Part of a small language model's weights: 71.6M parameters, a variant of Muon for these matrices.
MLP neurons of a small language model. Each row is named by its layer, matrix (up: input weights) and neuron, and shows model dimensions 608-703. Each number is 500 + 25 x the weight over its row's rms, rounded and kept within 0 to 999. Numbers have three digits each.
After each neuron's rows, "fires on" lists the tokens most often at its 100 highest values on Wikipedia text that the model never trained on. A number after a token or word is its count.

L6.up1236:524443532444457492517474465520537496477454493480502522488492487473495532461463475529481450506509497538498535477492516493475549492532509485481481490483536521486480513483543534515486518546524498508492463504463458487519519519458481511464497473484501515529475520517516482470522462523443448538
fires on: "an" 31, " | " 18, "op" 4, " Hot" 4, " Pan" 4

L6.up1191:529503488467514502548503458530490513502469499515461497525461483461522484508519490481500482486472511499498498512481476514463504465505484531523511494512539494518469467532511490477501501488458497472513486482488539522493488491491471537457471451490512501475485473504559507485526491513475488499
fires on: " g" 48, " G" 36, "g" 6

L6.up1521:487473509502495496519487491503444488505539467525491522502512498489530517508538493496500506468518488501506496450504507478513488513489509545543509487451495511478477476518527505475499507479500501541493490526547538465522548481525499461496515477498521506494488502490491489543476558504474490480
fires on: " cons" 15, " Ad" 14, "ad" 12, "es" 7, " Res" 7

L6.up2828:528510554533458521472499467499489465455506501493472526493498468506465511518464475501552487498492521521482508501488526490515437476499491501505458512501534492487531490507535488508524520534469496480503528487505516457477498487481513500424520487521519524529503512476442483469469476487474441525
fires on: " tri" 23, "ri" 18, " r" 7, "R" 5, "ast" 5

L6.up354:523490483533523497540536494498510518500518519504489482510488519485545482480509488431485496475516501539524488489509493480506541464494533451505486482490514488516553500486536489522522485523515516454471516495485511485522486456492522491504515480500517532532467527501496504479421508510520515508
fires on: " =" 43, "ur" 11, ") =" 9, "er" 4

L6.up3007:470477496552509507546502498488471498551504491584503462524471499531485531506501503500474533506524480451444470489481476477530496493473481498518522477498497519477514486526469505485469533524540486538514506509473473547485507505528486454493515481536522502507511514522462499530570465539480476504
fires on: "in" 20, "uz" 16, "u" 11, " Gold" 4, "l" 4

L6.up2313:517496474506485501509519511477505543520480542530503480467514483471456538529480487466515490495540539517494484544436461478481505498498483486515458530530513469517533486482460542466496541491452509495498491523554498480487493446516524532548467493502498472497486542501531478502476547486470513485
fires on: " (" 22, "-" 13, " " 11, ", " 8, " | " 6

L6.up85:525502459481473461496484508516493560519522473482468509508487492487482469530486492486506471524503503545508495494475519534505508460485473507508484542512490475480495526521510518498497524496522454522501488524436534521529496504553504515501563507489490514531505493504496478504499463513572535519
fires on: " Ed" 21, " p" 17, "um" 9, " Cal" 6, "-" 5

L6.up2486:508521550506455509566496491482506462524471507499458521478485528472508491477460514484470486541479504491519515494516466488516487467467488488547480482501488490550499527472516481486486523493470512508483479501481491442492523518506502481500507521503483497508463510500484506504508481485514498523
fires on: " U" 22, "-" 12, "–" 12, " under" 8, "U" 5

L6.up2663:519472513513487512475492512524474493519511474473561489454492482501480514510489520480516480493513502513499503466523488483496513512496476518517491509500482504461479491517495495510432512531445480537527516485527458518478513551523504506521521516507484523537510472550463524483469497476498479523
fires on: "b" 32, "an" 23, "ain" 11, "ell" 5, "iny" 4, "ing" 4

L6.up2814:521514552517491467524489489515453484501517457492489520535485489485537481491502474522498490468479501488487480447493455480451447511480512515441492483468495513504468511474442457500510524513536490507509489469526503497500523485497500510480503475492492528514510483432473561511508474513520453508
fires on: " gr" 44, " Gr" 35, "gr" 8, " Cr" 4

L6.up495:530512518498450474479488506507534529503492520498530584453549521476508518521488505518550510500491549486489523511502511486498503542479518488501487509495518519516516501465498517493505492532530552481497532502520507453471498524482511481462499521492536528489479493492459526475467465506492521501
fires on: "r" 19, "ig" 11, "il" 8, "ar" 6, "ik" 5, "g" 5

L6.up2027:495495484449508499490475499475506509486499456473488468520557511486532520519460479481516570560515515498469469511539522535443508519510528503478512467512493501500485487485530542479510485482476508465467464469482482524486510489490525517537481528468530478506536476505539473499471499453477509484
fires on: " sp" 29, " Sp" 21, "p" 8, "icro" 7, " F" 6, "ster" 4

L6.up1907:498495523543478470480498515488517437454542493493493498473485474499517510483468462471454483511503439508463530499495526466504510481489453521504486521505538484490478492490493494507473510463522510438511501476489495522488471475480518506480508482497500519499485533540529487542525491528491462555
fires on: "tt" 17, " their" 9, " Adam" 8, " Id" 6, "v" 6, "av" 5

L6.up817:522505564484490524504466530567480498464512467476476502463498498532487503496494489518488479487483491498510498460477498541480523494536520498480492511528501469455489464477498484528487488476522499479487483525510535536497455527509548467509490510457503516495501521451472539463492501469504496503
fires on: " gr" 48, " Gr" 29, "gr" 12, "Gr" 8

L6.up1367:483561530511485504494498483485492509489528452525487526508482501518478537501505531486485505505485537473424509460488517525485477464527466505512516480467531522504521518499467454529510532466464490539491467512496521536527498472480464480527490492518527512510523478543484479503488498495526466524
fires on: " and" 33, "er and" 9, "er," 9, "," 9, "-s" 6, "/" 5

L6.up357:500521495466540518512485509522533454509509497495511442525531508462515538507518507521489513537521529512477488520484495534530513509484481494482503507511527523538511486493456530494481504463469490517545474487451475482491535482504442492487480535509523513521510487520509504476507506476492513547
fires on: "m" 31, "os" 14, "g" 7, "et" 6, "s" 5, "is" 4

L6.up1651:474494497461527490459519529480496539522547487468494513511505558517483497503489508493482496521527542504463545520510536501524536463522507533543550540540491508520503497535485503512503496492507527509476532529534526517532486520488483466499527478496474471490514511547481505488507516505526504505
fires on: "," 30, ")," 19, "\"," 12, "s," 9, " has been" 6

L6.up2753:478480460527511484553501515469541513512521495507491511536516480539495490518480488552542475517517510524527529481502540505468497507526473469509498476480448499518477487503478524478544503493486488491510499507543528534508520502542515528516549465515536539515498504519545473530484507510566486493
fires on: " as" 19, "o" 17, " will" 8, " de" 8, " Jo" 6, " so" 6

L6.up2318:487458537486474525542494508520451511492482470491502466487479515482518506473500522483521503504502481533500466523472529505521450523507521505515462555530506485485501512497515485456492543496490511509511509518471498473540548540513491491504492474574509534494522523497548497526525468551510455476
fires on: " r" 47, " R" 14, " | R" 11, "- R" 5, "ra" 4

L6.up217:471506468511452503485458492525440539485518511514442519493478499531526504532468506487495510498489492469512526469471534477526500515471527478527514504514488440476423479475483472495512514421463512522506518511522552541497473458507519522482498484481517487500510481508536506546489483520539496504
fires on: " | " 21, " inv" 14, " Re" 11, "re" 10, " | Re" 6

L6.up172:531524543522505509470504516507504517514473497560490517503505497503443509543522548485511515463501531532517476470496514476522486479538520471488547500457495534504535473484515476476512506499499497550498484479524515508510452520530477512518505529482511567507456483488493510474532520491502465464
fires on: " on" 52, "/" 7

L6.up2224:540498480525497446497470546501522509468463500533510508496490496525507526489472511509477531530488490511552481492490491509446528500533493480504447509512473523550486480498484515491509506480470460439477487508535516473518486530541480463494499443510510527518489491510478505536543551518475438518
fires on: " N" 25, " | N" 14, ", N" 14, "- N" 10, "| N" 10, ": N" 7

L6.up182:558519517494508495493493485497515496499494493489481494509500499529500544488481513449522498486469486504513479524467527509473449485525503523505519500522556505516474500507489522500521506474500475484471532486525546509456501470506471497465526484519494452511506502470513460506517511543507503514
fires on: " " 49, "1" 5, "3" 5

L6.up11:556475534516531505493493490519542533457489498508511533554494468520497459491545494507519526522478519474485449520511492497505514487487486459502473490495517447491481514536548462499459484482517524527484515525563490525514491539511545474460507543474524509475509464512516551490517464504459505493
fires on: "\n" 26, "it" 10, "os" 6, "av" 6, "er" 4

L6.up808:515444489531491542510478470540520476486503484504546511548476466492502526480454524481494467505504499489470480482486473517525459509494546473459518468497457480508476508510526506511461486425482457521475494467477512551492475517510513521490495522500500519482519489545519483498468485532487496497
fires on: "g" 13, "in" 11, "ac" 11, "ing" 6, "ri" 6, "am" 6

L6.up2984:526479481515549484495521515492482526521487472510519548506470517475511496525486535455498484518505540482495475492513513489503495444512486533552459495487510468473512461502494477461474529485485481481536489549507503511490512468503515527505518460482491504493480476535473517509494484552445487537
fires on: " G" 50, " H" 42, "urt" 4

L6.up853:475524518536482501512479526494485554499517510509488490495518494466518450481504508506536514483529496465546473505474506485487572515498446518559480476510480468504484483481507532497483494477457497507550509533529473527484527532520489531465499549519467528519506526462535474494534509436505467466
fires on: "'s" 43, "a's" 4, ";" 4

L6.up1803:475512533534442518488511493467548477488512425492494475501445509535525461508509475514501498478480504464468508496516485523509502486459483533465500498520517483498497545510490506553511487514504541454494512543455513508491483543520502519499527541471526501497473476462525441498546481498516484525
fires on: "er" 20, "al" 14, "on" 13, "as" 11, "en" 10, "el" 9

L6.up2380:496514496485491516521500538500509489508464491497487474474488514516510524501541511490514496486479527506463518488529471491497495508497523504500526518488542475511484514515468531490502469491495500507499536526521538487484482503485516449504519502508506480512475489476507457513512534509520517522
fires on: "." 20, " " 12, "-" 12, " | " 7, " S" 6, "ar" 5

L6.up2097:493494493477558492492522489488482550496507527487504461491486460538514464489523504517481450508504478512529511552473498517485505483529531484534528514465477493507542525482500468503510521502502482510463471487483494462470553470497516449461486506498504517496513521489532499479437478444512478504
fires on: " C" 65, "\n" 17, "am" 5

L6.up2137:524512517450536468528509519503505517586472468488487479496464504516486517477526502557461481499487465521497517478520536495523513466489467502497459457551525436504527496475515452470505518479508498451512466530509525491456547482487488462502496478482519506480533472485538497451523501485491505490
fires on: " w" 52, " was" 13, " c" 8, " cover" 6, " p" 6

L6.up2749:508473542520467473536497477510482509475467530479494502531522473466525469457464515487518475497534501554515437478506445463538503502454533478489447495502472483502418523491521468506499497483514552524500505482465526504441493481515481519514518525481507508536550486463516521483427477500511544460
fires on: "U" 28, " v" 24, " U" 11, " University" 5, " em" 5

L6.up2136:493534523508513508506455420485463522520507523495490529483481476524457523532456500462557479478517499548491486494546587479518486464504487499520518486460459483506494521476467524505479508542513489534484537511514516538529518531522570529532523507493498510471505439470498562520507516490508453517
fires on: " family" 24, " coup" 8, "oup" 6, " band" 6, " we" 5, "ob" 4

L6.up1625:474458471460440540531482504507502490496501445509526460494488530506553491505447486488506488493455508535468480510557477541484498474487503500501471465529503494495500509517469533484532492465482541509500551473498480502487553516488511511519458514485481500524477482496484469498488473480458532504
fires on: "le" 15, "n" 12, "f" 11, "p" 6, "k" 6

L6.up22:527506533509480492518520499495502538534487499489452458499518467508513492478534508489532512549494522457523475520508507572481490576500495549495506517523493517521495527540483485480467494528467515520455489483474540482503442525485479469511498460471529521484500533482464456479483506518532552504
fires on: "ar" 17, "r" 12, "og" 11, ":" 8, "P" 4, "ol" 4

L6.up1996:483538503523499456506497494466490563487524495487463515517469494546471507490491504470547439501467512506457498532531511497522540512489535456481460536517490498507487463528471496529508511434481494496488494492486517448482533535463504508498532505511531476486525504499471520483519486477474509518
fires on: "\"" 26, "'" 20, ",\"" 5, "; " 4, " —" 4

L6.up1969:532530529527498551501477469468562533508487471486487519537504505520528531478526533481547494527471467515505495502499495434542523528504465491459475498502503526515540508516521519515508472487503557464548501507500531479520460498501507550466487515498497494513506492503531460490503508502480469498
fires on: "ad" 18, "at" 11, "or" 10, "et" 7, " F" 5

L6.up2400:482529559527498465516471498487511494463500481525497439498530512549482492480485498460517519486479531514500524455498485471517473525534500474499507475502515520474473509505493489458469456553541510491514471500520509466545505537503533516511488504464505546515486461459492519496521497441491522512
fires on: " mm" 16, " g" 13, " in" 12, " ft" 9, " cm" 7, " m" 5

L6.up93:530546482460468470491478552514510498487506478487502485449494482542550496521495514486522500490532475498501504516448492552507511520506509513544450477529502500460498511504453500513499476455476533472495520500530522477473481525503504462525500470525512497540513511524512488496468508525533497454
fires on: "av" 15, "ab" 14, "ip" 9, "r" 9, "ar" 5, "gr" 5

L6.up1770:543475511523539504525499491507483514556460528523460568484505488488497489485491482518515502434479550493494468504495507490482463458509489504510470526476539482517521485501538499468518532501504484493522536493485476484462499503488472484532505451470501502485503522559495537479497482488534514480
fires on: " B" 36, " cl" 11, " Cl" 8, " G" 6, "id" 4, "ug" 4

L6.up652:515495507531519494503466496453535489516453511498532548511535510475474503512459462504537518499497480516502528497514473508525497491537550508462489525504497548498498509515483488493481516490473432488524505534485472463460503471449484457494535483482499497458497487513493526468496492462502519512
fires on: " w" 29, " h" 26, " H" 10, " do" 7, " W" 6, " st" 6

L6.up1020:539499477511489516526450543442538452548484479481538501492489503550509460552484500504552536496541496481544523485524480492532471485494511561515490485531484491424502495503489519505462505491493495452487482510507517445478463479441488571505482533499468511489530522527492506516504493525537517508
fires on: " all" 31, " All" 13, " difficult" 6, "id" 4

L6.up2611:549467502505464496493533471521497511470498521512501479489525504522489500524523490541501497425507528515531486524449507482500513485474506473541461507521496508507493471500487495498503536520478504503514508478459505506524507476515510459494453445542513471520491464510506519471482489516538506483
fires on: " J" 28, "a" 10, "in" 8, "ymn" 4, "ie" 4

L6.up1721:488508553529458479499482462518504515536518474453530506507505500481490506489506516426547503492545560498520502504521474501473519504543464458526506564507487462506500516516512513498522505522457477508479540490467493507507520503485515460468519501485486512507500487499514509441503485489489449500
fires on: "al" 17, " International" 11, " National" 8, "ic" 7, " State" 7, "oor" 5

L6.up2429:493551495478507477549511456503488493503474502471469504494482529457488525476512514467506506469491506471457505510517536507475489546544518505528474496496514535509492459492505534490492473494531538484482495551488537484504509471498494502514476493486525459501472460510459486509472514533516505498
fires on: " F" 46, "- F" 9, ": F" 8, "| F" 8, ", F" 6, "; F" 6

L6.up1308:495459523543500472468488521465485500500507463500512524493449508514491481508502474472505516481500520502510496513487501490460486493504523516528489544523455476478540472521533532490495520513520476528487498510514489542535506480527497412534522535500495480478486515494511472512480482529467521517
fires on: ")" 46, "\n" 21, "ov" 5, " died" 4, "\"" 4

L6.up1079:479499526562490496508453526491433498529480452461517461489461517539519520512479490526506491484510504479453467501507524510490470499501489471469489531503480481534469529477501509506550476456540510518512508509504548509507501515519485499531550503484483545507489493507473478506481486462512508499
fires on: "." 74, "a." 4, "\"." 4

L6.up706:502520551517523542509532544487446492516513519526484494497488487470503477537535469526514492490471499490546457547510480494501494488495521512505487468518515534507479521490510501492491449506476511523483502516524495504517526499517518471475513467453493551566496495479487483479508501533513474467
fires on: " Mar" 23, " Har" 17, " War" 13, "ar" 11, " Sar" 8

L6.up1072:495499506530511489506520515440505518528500479516545519537488555483507492482517501495479570485505487473553499474505542510509522522479509513527513509528507531530461468536458478486493561484500514473499481476511512551519502480509513554505517482503516491477499506494501516495471548503498487512
fires on: " T" 16, " S" 11, " I" 10, " \"" 9, "z" 5, ", \"" 5

L6.up1267:511498488548532514496492519517486512497482497488495508432502487515493526465514507551476486528545493513496480449488520502491504504525500479527478475477470533513467525523468503463475484521456523468501500500494485508498490502489477489459489480484446524481510484493483490508440550521535462485
fires on: "- " 21, " with" 8, "| " 8, "==A" 7, " \"A" 7

L6.up2907:449523504503492480491467497535475476511508505469476514514461545482508482542501454467500497507509451517466502526465555494521482522503541504495478498502484501516503518511483506496471554527479508525471505454466486498519493470466474507508504504442528551483453508507509519475541484523528507493
fires on: " The" 17, " from" 16, " the" 12, " from the" 11, ":" 10, " –" 7

L6.up658:495472462540502495477479471486494486484489560482536511488497501503480562488477495520506500519508468534480502507514487513541537496515463520517503515485447478503511525531524521524528512523495519454496553512506491466486478511479536470500510517531472486477489466513489509508529517495553521490
fires on: " =" 15, " | | |" 12, " (born " 10, " A" 9, " " 9, " | " 8

L6.up963:510473511539489484526510527502498483501522493501465484540508493485487519486549492515504532509461532500517505516500457492509487509489507524534517527522567476507511498534475495535546507497495513499515494499477525496480479483490540456450498497517506495531472529469527528540507507477532506512
fires on: " | " 37, " | +" 15, " | −" 10, "or" 6, "el" 5

L6.up796:569526558552501476512500473509488518509520521435510502530446511551535491514485486497515481433571544565491451499500500471519468470495552494522550501501496488528465498501501522499496503497483536487564478464485500475495475464494474501449491504508555495507521520497516498533497467490494501491
fires on: " and" 84, ";" 16

L6.up1878:520493477471484468521489516492477485503527498512510483509515531460488461495507483490451507505449507523455521480509480532488501548465541470444441526480519471495500489509488501495493504519489487514509495482462499528513493549496546499512503479564496549512483552478480535509541494482490519495
fires on: " R" 18, " | R" 17, " Jul" 12, " | Mar" 7, " ro" 6, " Mar" 6

L6.up1091:497525524500534491486506441502521484488531514487518476483515492499460522533481525475467517508487526509517508513512490513493519492473489479493494500546487561456444490470458519502464472511474499520476461506493495504510553522524543498496513498510537542488473532493508471491489479457504513508
fires on: " Mo" 12, "o" 10, "icro" 9, "et" 7, " so" 7, "os" 7

L6.up2269:468492527459483450528494505485486516494543467444493528503476508499479539514485469506563529471523496509442505505494510556499493457502512482518462520479447492525499476490495528538472535503547492501481485519522517509510478522476494478496540493488521517484495473506471521528513483496510490501
fires on: "/" 26, "." 20, "(" 11, "ew" 9, " =" 7

L6.up2602:527521476551482516505505513505507514523503501503516530485487489500524491516501467512487500518500500524489474532450513471550514501524548530517520476523524485548441489502480524489449439546533459450508435452500529565507510521433448486495460475539535493528506495468498449511487492497506491525
fires on: "In" 32, " and" 17, " &" 12, ";" 11, ":" 6, "st" 4

L6.up2576:505507520476571474484484494535456495487429468506501531505478524512473503481495482481518495519483520500489510487514483503479420503501512466471534481482492506453493504497504494464549484485506474493485460504478525523491511498484468526505510476512477512542481454472485544555490503484525471507
fires on: "." 62, ", where" 7, "H" 5

L6.up751:480547537533531487474501476512453488499485554473467516474453516497468468494509487463525467526509495494510457523479506503496528555479485481520468541454514486492469508527472507514514517470505509501534489510511543485475511523469514514525483478502524529484466492505481485487523479543476518534
fires on: " l" 38, "." 14, "|" 5, " crit" 4

L6.up2481:479491504510504447537522551527511509510474464464460479496513483520479492517464509514472513472559530530484496513524533491456516549495484526496526518484524530481491509502497529501487490499531505538562467504480502498500469478470488518521476506517508487508488492525474466542525501500493468524
fires on: "." 26, " | " 19, "s" 12, "es" 10

L6.up794:516461550511534523521517537472470527530543475546511500510509522480509510475506486533511523501513527455511452538456515488465537512502500530578503523509508527466433505494513471496493522454528522483496466526502525540519519522531520473524438509483462505568495532523516476463528498493469497553
fires on: "ar" 34, "or" 17, " Gar" 5

L6.up1793:510485505517501486541468463469473505511514493483525469512515515505505557477539482508487502492485493506467471539495488472502508481479478479530464469544488511530512488511538529526495532481522511523509528511512481490474511467496513430494498518506505544495475520453496531519539543531554486496
fires on: " C" 72, "ik" 8

L6.up2463:519505529534541513518472533493511542529504550428506501504444522447496488501482486487468501464477483482507442509496470501509447499473461505473517489510501516481496504482513503531515464533554513473514511516479522508495548518513496501512513510472519521499504473489479478490504511528508479470
fires on: "." 58, "s." 7

L6.up2708:447479523469496499480472548516482469479504468456525491520525491558505492534518472473532514482454493490509500496476525499513489480492455510535465516526469554471500464494492485475495527486469463443508494506524513501483507500521526515482500477523483451510502551515495521508537514553489472510
fires on: " each" 16, " every" 15, " all" 14, " any" 11, " All" 8

L6.up2720:500528500471427478504470481531515507474480479507477474502491491508491488478554468477517501497539532486487484531527527509556493518525475493508530516527575489535479527526524522519510516480442482476469464475504490486485525494478448521484502436451478498533496517548509515502466483504493523491
fires on: "ar" 26, ":" 10, "ir" 6, ": " 5, "ag" 5

L6.up1927:473551506499492498538463502484511493496506468505482519516475538480471528504521519480518511506487502530518544489533531506462496487549535529491477504496506498536465502485522513527509393487459474512522469509502492489497494492493504514499477472499521539548495499454472504452468471574523484527
fires on: " f" 42, "- F" 10, ", f" 4

L6.up1863:494502514498505511501527496475472549504470500503524525491444491502494483522486507483472502521449483528483459488509527476495474516493499497512473546525506524515512513501487475542492502542479516509515465483494521474572517485494502501454520475557509519495502509477445485495525440499548527505
fires on: " Al" 28, " al" 27, "5" 5, "50" 4, " Cal" 4, "-" 4

L6.up2344:510492489484466489454502484477468514502461507523467532498492473489516497446510482519528491460486515535470504549516520577498539489533536504464485511526515485525532501533553520509476506467472480469456454463511473499506549485485504509485441496484516488498553528513488507482483528516522484523
fires on: "\n" 19, " Central" 12, "–" 9, " near" 6, "x" 6, " (" 6

L6.up2892:502487540536488474525456512522506499517507507529538505536506551433490493487489483484548494545543498516460465524485530447523527458477535505522475504527526475494537506483539570459472511500515527459494517499518512522485495518479513487484476442493485516453520502522499464492506481528501455489
fires on: " Ch" 26, " Cl" 12, " l" 9, " Arch" 8, " arch" 6, "1" 6

L6.up1185:550525492515492467510526528517502501512472477484508512495448539521484477508516540496500487541528518481522506524532511480520494523503473439486517496538490489500485502525488509492518516524564476513534522507520485532498502495471468485512556517498526496475467527500505456470491513478496551509
fires on: " |  |" 17, " was" 15, " |  |  |" 11, " were" 7, " Special" 4, " is" 4

L6.up1718:507516459486492497522476487519514486505476496478511514501481506500471492542509517475470500529468515503532429482491488543534535495465446463495506486474481490522542556500470473509452490518487548555471480534517468509538551489522478522495507478529519467468529496533512488511494462511507538497
fires on: " he" 19, " sp" 16, " all" 7, "writ" 5, " writ" 4

L6.up1715:469509470528469463503467503526526527535495534511505474502498506456507513521501503532478501521535508511453465505492504441517525466545490505521496494508536479494495511498494512477461504527519496496496460489520486498545530542478495508484493541516457533469513558472518464515535520536515503508
fires on: "'s" 35, " &" 12, "ind" 7, " his" 5

L6.up1955:537453556525486473505512530518507501482505483490540516499495520500472515456456507480508516468449475478481496493510496499503444492494499530521526460508470517501519504484483484498521520480483444491466478456474528514516496454522478562465537477475453498472457536481544516542487480508525455493
fires on: " on " 59, " | +" 14, " On " 9, "On " 8, " (born " 4

L6.up2713:493487501515491468516510493527509505542494492531496486492440536491533542485496490528528510504510529499467438473483495490496507545453481482506436504448500541497528473503505505512551514477532484473545513499460508502522462484538505501467499463507527544480484502482464532477473480523498513506
fires on: "." 31, " " 9, "f" 7, " | " 7, "/" 6, "3" 5

L6.up939:487492508458500503500500471480504525529504504493508503508522504506509471498535495518509527504485535496493511516462532510482511475475490519482467502490517495537508451518460523464552486492492477483474508554510561475516466484486504476506555526506539498547526509521521502523500490475580452523
fires on: "." 31, "'" 21, "1" 16, "ff" 5

L6.up151:549464495495520518460493495498475515478508536508493502487509501476535509549478487503480493486531473408494440539481506508534529500527491557507483526525548487498479494510480508514543551471531505474458501480548483504489524501508537501460482488506507486508494504517523500530528515529475442498
fires on: " Le" 18, " Ne" 15, "–" 12, "ason" 10, "ale" 6, " season" 5

L6.up2125:498479516520511486461491501460462487526489510462479493485507476511485500497506524504507464502518488476504464522503519513524540531495468509486502556478522508494518518498478464521516516536472525476468498476537516495512490496473526487494520460474463543471491500525491488473499502496541471486
fires on: " ag" 21, " Ag" 17, "ag" 14, "[" 5, " comp" 5

L6.up37:498437501467503467503442495468475511524489473508495484468460517452455513515588501456494511495531493522559477442500506482489479449499465527479487525517506499559476486509479502545513511479505499473481519533506482499498484485526491553509457473521516529517500484528469518514503487528468473484
fires on: " | N" 15, "n" 14, " N" 9, " n" 5, " | V" 4, " sp" 4

L6.up1656:518519524521471469519472495497491527505524466501492515477486456514501471482483524478493562497517507509498481477493454490454455499480466491499500516549518483503476506477459468494492462507504555480497512517542515529495535500539498523489502501477528492475501510523519540530494490496497499517
fires on: " Sp" 23, " ro" 20, " Che" 8, "he" 7, " che" 6, " Vol" 6

L6.up2122:486457481502488474557523532489509480524474490497506488512511536485549487488505507506477510498468532452503498471526541470502512514518491538458516487519548512490494501512488520530492492494533530456480483501502508506470514471538496506444488457495519469465508486548540498529486499510505501495
fires on: " U" 32, " V" 22, " Em" 19, " T" 16

L6.up1425:463480512494506497501499487522473521552518539555510541507493479460496516499477475503482504488524522485510511506465471446532507448495498499539521511489465571483509490513507469473521480507490471450502485482515484492512476493500510491506502515491503519480482500490510486528547561500538433473
fires on: "/" 26, "ind" 10, " '" 8, " wind" 5, " Wind" 4

L6.up196:489504561522523484471542507504456525517520519473519503466500473528508501479479480515514523465459520542538519496454526474500536513447546537502489506531481512485496505480484504507530527450455494471528522496523500533509501492528454503506492475531507519493473482471439466434512497525475546483
fires on: " of" 71, "|" 25

L6.up2401:539484586496457481496493471516468492458518516521472497499552478479453521510529507507514474483497480481489469479540471500473551488507532508508543427505521521533481500504458463467520461527464551487513490456437510548512504522498514505518522505547505463510500467452519506528522479533521497487
fires on: " An" 27, " d" 15, "ș" 14, "ar" 6, " Th" 4

L6.up39:505468499491465509482488505528513499465507487523507511535512510519514549488523516476489497485522508501529486458498514498513533526479463511541495456454525497534505504548466484524489485500526525456475477491476523470508523491535502535460517489467503545478462478533512517449529507495514529493
fires on: "i" 18, "f" 14, "v" 9, "er" 7, "ut" 5

L6.up958:528477520455454479522489508515523534497496470501540512485512512501500540482513472502518541484515456487495488513461464507464477517514504462503523505513519511581484516513476510537519499447490522511467510482531525548514514471517525556499516482512512514501536514438566487497469433494501466482
fires on: " s" 24, ", s" 17, " and s" 12, " the s" 10, " to s" 9, " of s" 7

L6.up1729:447528488556474498481494491541504514474499457472495477472520491539531496505486492502530482483494513492503454472483494510506495536484501414498513479505491501489503493529511497530475509500465500449533465551490518509498489489476547460528508509463516491522514523499504510498468475511497488484
fires on: " as" 25, " As" 18, "As" 8, "iber" 5

L6.up126:496494522514478503516531502518455498500503476503557448461488468471536516481509534503466513485507484490548458483487535505486489496491568530532540496471533502523495502516449495541484492467491511519489478484468509507516460556490509507488522481517497504501458508492443508493482482496532528478
fires on: "anc" 19, "qu" 16, "est" 7, " arrested" 6, "or" 5

L6.up409:511490492483446514519540516520517556493539519505505477508448491517516539481493495536527489578513513496505514493508523482501505448519481474510452496478476505473439539470521524506490507515516511491514568458482503484540512428449474528477452447449522508528511469492476540512484458484458552497
fires on: "n" 15, "a" 11, "s" 11, "f" 10, "ir" 9, " Ar" 5

L6.up1989:526508494553495465516481545490508490521501457493549499504531509491513479483469530482484489541521466499499462473485533483503484526521490482514479519499490483497481508487491487485502504514477511468483483474473516496522508513494528445412477501517519506530506505494478492517480513519536471511
fires on: "A" 35, " (A" 9, " \"A" 9, "==A" 8, "-A" 7

L6.up1940:530493533492442538528489528473483508490544477503484533455508476525499541474515493480557507475537516540506474496501490502524502498487483479522484494509492512489512437529473515494522498441519495512536486477531482505463493521480507474484451526508531510497502564479528486537541463461493507510
fires on: "| " 27, "–" 23, "1" 11, " (" 7, "5" 7, " | " 5

L6.up2426:492498514500529523517459523548503485449536496467462496497458506454517473512506534504488533489501519507484477545520507526485506500472482463476477515499527539464550509496524528539506480483512507486523491500464527510531497503463491497514491459493516482517505436478489509476569460496459460493
fires on: " st" 35, " ch" 32, "ch" 7

L6.up1297:534478506530476477505502546495488475523468506504517491465516530466485495508488483477490520453523474535491496551550450496544470514474477540521543536490485540493530526482484478518541506487527491512527494521508523502545495520480456480490509514508542487502511507478512483529468491510495425490
fires on: " War" 22, " Ol" 14, " Mil" 9, "ak" 8, "ar" 7, "A" 6

L6.up10:475523497485489469488525486491507484514483493525472494505528483483523478501538525530484523505489484495452471468523514454497494499492521499470508479492537491502527470485462527589475466481534535485503498513482476451491496521448478515486505517519522522480498533481497476529542505490493459510
fires on: "s" 34, "ers" 16, "es" 14, " both" 6, " they" 5, " result" 5

L6.up2424:498501478538489539490499476521490485516510469520490524543557530486480505485524566517520528502507526526484493519475516489532484490460474504497470513540487495510474518516532502521495466533490506496527470533464514499473514476472479495515522486528498549515509491489479481519481537482537461522
fires on: "u" 39, "z" 11, "ad" 6, "od" 5, " Mod" 5, " Mu" 4

L6.up2724:525518543513498491533524530505490524486511491536509488503497472481515482471500525539514503480501477512457509516500470498502505503497520469504509524500416563472541517503519494491478488519500506517449480470502526517520468503468527466538509484512468496524537491529508458486535481512509507513
fires on: "===" 13, " through" 13, " over" 11, " between" 8, " during" 8, " under" 7